config = dict(
    positions='rope',
    rope_fraction=1.0,
    init_std_down=0.0047,
    max_grad_norm=1.0,
    decay_fraction=0.915,
    decay_shape='linear',
)
MLP neurons of a small language model. Each row is named by its layer, matrix (up: input weights; down: output weights) and neuron, and shows model dimensions 0-159. Each number is 500 + 25 x the weight over its row's rms, rounded and kept within 0 to 999. Numbers have three digits each.
A block is one neuron, or neurons of one layer that tend to fire together. After each block is what it responds to, as a language model described it from the Wikipedia text at the highest values.

L8.up379:479512493484484504503504495491487476484508449506481486468542523520476492496437451496526515478515524489501483541516489534494463491492463513480470524489480504520467531484482513544496544496498475470521533501554506526500468510491493491524493566460512456522529494509547503466445535486506484528499511462501492507484515501507499456503564483497519554494491503511507466537507487503546491517487525534506472459515528504471516495480452480491526463488504496463449498502455538507537513532488499
L8.down379:486502492493505519533509500509516506481518537496505539488556489533512498494523512505488497508511522558493480451478454486482504518481465519506465492528542519503462519492508477500492534465488516459538524561474524526499495511520484484554508508513518510500526467505536489484524517466465532483521475491500506407499522517522476526484507543537497551491492516491482513542526457499502527492462538482532520494509483464481486516498482498525470496426500541465475510537451487483498503533459505
L8.up462:450480496463503523499463522470538497489487497491498482490506479527482442499465519530483503480575488498489449515491513488478481517500456456530473496528492475538473497471529538504515451516492477529476495464542527507515483511484502471489488501500519555512555490485518521464512530512479469481472464488470514499499484505481478481485563462497568545505532482516516511493474451480533552512494501473502496502508541521460530521465474510496530507520550509439468492481496486502529551467499489
L8.down462:481550474503501484459484514469502524509484504494504472474518535512513499463505498458504472506528510496484494503513470479512476483516520521516507535511520517506519491514526520474502452477509513517487476498537531485482511524470485485521523541533494485488503527528475492529508448494505509445520515496515459538449447541475507508481493575516515486525523494471475463516476480502470495484476492527483490500503472482493529511451494500543501482498524510489513549518480485516541489508553512
L8.up679:525474471498480523479544465496461518487468504522485476541487518511521568472546507455512486511519499469497513508528498536504500498526460503530492475487491532510520503502509480501483485494522483519484460503540482465501514506481476495491495517469530548533528454479483544490493475539435460519493466514495530474491453486486497496491533497518512492448489522549515431500456524504485522532480453468533521503509483499495538474504508490459489496513529490468515500467512495492490491511452503
L8.down679:502517522509481480471481536511484505495550507462512512450504478475465448496512508542474541441503517511521507497497497484534527501485479509467489489501524489515479486469507520496522507493449539513499545540478506506507510493518497519516474510541516484482449531493490496474481507484521501526469513479507490497492529497516481493501491552453474512510511497452514536526513482489478503498543521486486493527480499489520478488492503483540503499504503553550486528506484486515522539483508501
L8.up1182:450532510480515522510541523483484474493507516491561465521542465501494461487478527477537489495529534507465498523478529486494428521520466484523510452499507531495474478532528520515482537535460467512500482503443502496485535531520480500470486531442490468531521526491479510497475526500478487496474502482497441443511530502488538470454554483471539517504527498555500472535475464468490478518497530535522541483527505476500491490475525472504461503502499490467494543499499481508518462532482520
L8.down1182:485487478503527499497500496476521514511553507487515482514557495483491470488470492519518496530509489497538496495466530522511421491495463521533514523488549493482480519488527529492487486503550471487499555482504463453462484510544566436496497489526511514525548511526470521509491528456484470505532476508471547457478489529472496481450488542512490518505505471533480499545498466467510478477499475529513542509521467445487527507508508509496501527502485524498488444504452506486551503512493521
Description: Final token completing a noun, often a plural -s/-es suffix or head of a compound, e.g. switch-es, obstacle-s, tax credits, injury time.

L8.up21:501506512479483534510482496470552489538482494532489514453473526508501490545496509496474449474488499500468483510504532490512528501515478466510510554539540519501473522474463503504553477497465543578487511503527521449487478462485492489456481516526549527522507528508495515454512481537465494516489521464512508573469452487518481468459513456497517524550498499508500517487517486493509492475524522531496515499538505489534511496489453524468492468503544486491529487478505485488505500493500522
L8.down21:504523494492544505520515508519531501490506513492455511491495481499524467492498527485523498480522493474509476463518514503499545480518506500443467455479491470462503509454511484510482501471495539509490483523472517503485478477488491460487552515469508549482438479414461478518513469503510497484517491448509489511491502506515504500516509486511469494450499527484493505506558544483481510493589498509499547494465529496459555483532520525463529479512519491497487479529527534480514505475524537
L8.up1003:482527523513476557482508505504522448527473534485483444474505472558514528476522504485509500484480528522453498490500511487513453535525503486486503472516556485523440542464497527515525511500497539509504544482500479487495491463502513506487487515506493521488492502519501496485482493557490534539482496484457479528503472483491507442504496479523527509524469512474511482483531499527524497468523520517490513468496516474485513537500488474466526472543521491489526503497456490442531481464509495
L8.down1003:480507510537493480479498503529498508501531473521513481534534491480494456520488492524474511514526519498490514505496528518494480494539480493459487474509481469463552499490502482485533503472496462508511483488435563529511471464491483524498483555528526458472514554440521452490511541503516463473529485484542511495555524493511506486530487420512491527522515501472515483507485501518497483513528462510500506468498518533494477506514476510497463483475442462491516487540512496505494477499552497
L8.up1079:470496489486530499494511470476483485502451454531509485451511524557494526491491483513510523483496473480551485498541493507554466470504517502459520510520530498512466499558485521514502496495511534516453501489524500511506499476500499503498480573478474543476506534503493519525543493508466568491510439496487487530478507486477500490448502497508517520506471518481515463540481490478495485478459488529481506549493473473544513501503486505448502454482491483465495510505500481485551521479479535
L8.down1079:539517495485503489527526507467504503493519474501561479511557484459464505480563487477465529489485463480474468482512497514509535511468519540491464509533497469524532493434516492498515499496482477508493481535503501475481504492447508491481505452527528520487472476462455460522510577501513473501492482477583507490478493498501502529525501483527470523535525576463512494531514505507518532451504463485481523516514548521499526493509493528495473489534528516477511484467507456491480492509510511
L8.up1084:456502529500495499536504543516487460508499492504500475491499486530492531528532489481485503486492493487478482500555505462527470505501496463483507544535536531529484496481521484486500552557500448523521532525491460467490489503505485509496490515497508444494519460441512530494497570489481482509530469492501513525512543459524487488530516467451515489511521456519500434516506494486520490471525455476479490520507516479531523529475520545480500430505485509490538458463482485465500475521450514
L8.down1084:495504486480484480504483526516453485499511525505520471504498492527473532520508497443465470499483541498467519506519482526507492522515468501492531478504503516575504548512494458489496542499544490528484523445513501476524439495440512471491507478469504530475495522492493503520509530479470475505503482485452532465506481448483519534534523534541460516546517528479486531493494523460487458469504465482500528489447547512508480551511558524501478461525498509473503503493514539462510521457488493
Description: Word-piece tokens inside romanized Japanese and Chinese personal names, often in tables or cast lists, such as Ōtsu-ka, Liu Shi-wen, Matsu-shita; occasionally leading digits in number cells.

L6.up1:491505488488513471548474492531481449487496485489487516489500516546504511495522477537526508477522481475509520479503493495533493504473495462486500508555534506514512462461504474508493536532508450557506512517549510461525450499508479474512498523484483479504492494441499509497513528512456480483503487491533476503507531506496490476502486496489537476487497515498486508541511528480522515530540501449515497508507553500498474535461484465473497429518480498487505496478443468493513456482490487
L6.down1:475499510451511528488528530489500505546502473535485469498526554522499519503486513517463483503454494537487497508472573505487497560516480547490501524504480494504442514505479530506501500530503534496545510489498461489486514517494556523490513463484518520507530486505496495500492475485490498497519496473471499508487479506507530505491523470485484512498524525463511496461464472522451482523477524526478507485513483489496523492511548472520507545484507550507528565482506504497523504555451479
Description: Final or middle subword pieces completing rare foreign proper names of people and places, often in lists or tables, e.g. Beu-y-s, Waw-rink-a, Mogo-ș-oaiei.

L6.up35:459504513477470521499471514480519490436489481521514478471545484545480505498475493454493508482490513542492505502526497505483454494519510492489496510490477518503485497513493520533533557491458481484515522512534485520510488502476487501502505498480496503510544516479541513475494480508467467491530494474569472450490538524505518460517534481524510531499522515510514484552503484510491531502507502568531511510511479522491489527474518455507495523526507492492513561478494477536514511492529517
L6.down35:496502473527496514508484503454496488464535481470487508470575531519514536501507527486509495515501554523509511481481494518481515514487500521543501475528515495506531524477531525489550467487529509480478508547475433504517503525519520529546521533489459494511512507500523476488519470491492500486514524498476499426501511508512476541489503465543486484530495488493525523508468543481553519507457524495532514529496482489503474524472471510502472466491522490504519489490464503531495523491500490
Description: Plural count nouns ending in -s, usually bare without an article, after quantifiers, adjectives or prepositions, such as cars, strikes, institutions, fragments.

L4.up149:475476511501471504519524496482506495513513472495444494438528506485492540461461507512533500503532484503539490478491505509530486526464484519474466524522512500541491483468468531525494556512511503481522530472539478511489501503493523519485528563482534519499477535473477551495457471474488519476513460453517504493449514491513497468505509467545492517496528455476533481497466536525509490483528521547551477491519490524468526512481458491498538513491498518488456493501449517510473493501539514
L4.down149:516522518478478499430497487503462474520505509472499491512456498519542495533511528497505547471484547492480486525502513474494523496510511443517541506515492525495498473514494464477523493505490545503490458499497528506498481516552475506554474484499468484498522496522503459468539507505497512475471492502457450524543482499525496537495491605515513504470494526513474518508530452483482572477503512484480513489519506473502495519533487487516468473471508508487530510490494493558504501505472518
L4.up298:486515526486478531502494513545483497491500510520491470490524463526462474523474521495485473519527511506470487478496492511519460517469524505537533514519472541523484531480485501532525559506512495517569494475527530536473502527478487487531481520488505463505530505481487507491454483471468491493445500432536451447497517528512476462485530502509526530485481519471524564522450504530481485485497482520517506501499485514523488506517506437524425501514534493478508501466502458521521537513496486
L4.down298:483505412517492465519508474490495446489498467467481510486514523492575513512543525520465584556508505508503472488519486484510511520503502470449508497525524477469509507519497475531539482473523525508455515523508479487539487491530550465483505502508468500538511488530509491476523494540523527472494467504485523552512496476513507499490471495487492541531497537497486473480522496490523497515507484478471520479498494478517500509478527543480527473478517503521520435508468528536493481500537541
L4.up783:524563497489489528479528511490499496498509485488507495524547460509478473495546480514484529497498471534478464522472516460505478481472500501478494509522525532525475490497500512520469536505505446468477504548511535508507501527487506486502516536479487539512455510521539557505463525505486501485521453490523520465492534514518490511455526487502501491510560527518510498512471498495495509480468497521521520518495511474534501518505539442504471486465512500474517463460484507485524535533487490
L4.down783:480502532485471462525482476489491482488511551526506495450495508447526511494521521489486508427505514549508499526514473525472517538538502502516488488514492521493536536467509496519493472504472526554537494485489498507549460497481480489492500492465507528454495478492489516442527448496465559508513521508496488476489447470528537507497514494453489523475470499483501509485541509529509490510527500470449516471442477524490510487527533517499449490543503454517492487469504499511515503489523518
L4.up952:470517465474506480511491494475543501501494444466560530455551506502518517486454508520504499506503496511480488507522504502515444496536513491479519461482524493506521505482495502547504498457486494513517491506469529478524523549490482512538473507504489508532517477443480545490510519447498455500515506443542524521457550522503523469472523495518496574488505497501534481493481492536501473475521474562492498524501528473528524493482531471514490503504493504511426538514451503521519488533485518
L4.down952:470496476467510519498522489522469495471480490491493491511472450505466507492526531518502521474513502509483510490518511477527550514523531526507521474543503514457521479502505455447501483500565478510511505500539490485497487498582486519485505500509488498519448480532507458471506513533497484495473509538496470496520503509506432494490478507514481492464469501547499522499504540526506544495543482458507535512552507539467464503478493506493506511503498461521482453487558525479451530504505475
Description: The plural ending of a noun, usually a split-off "s" as in motifs, jurisdictions, ballplayers, or a whole plural like reasons, places.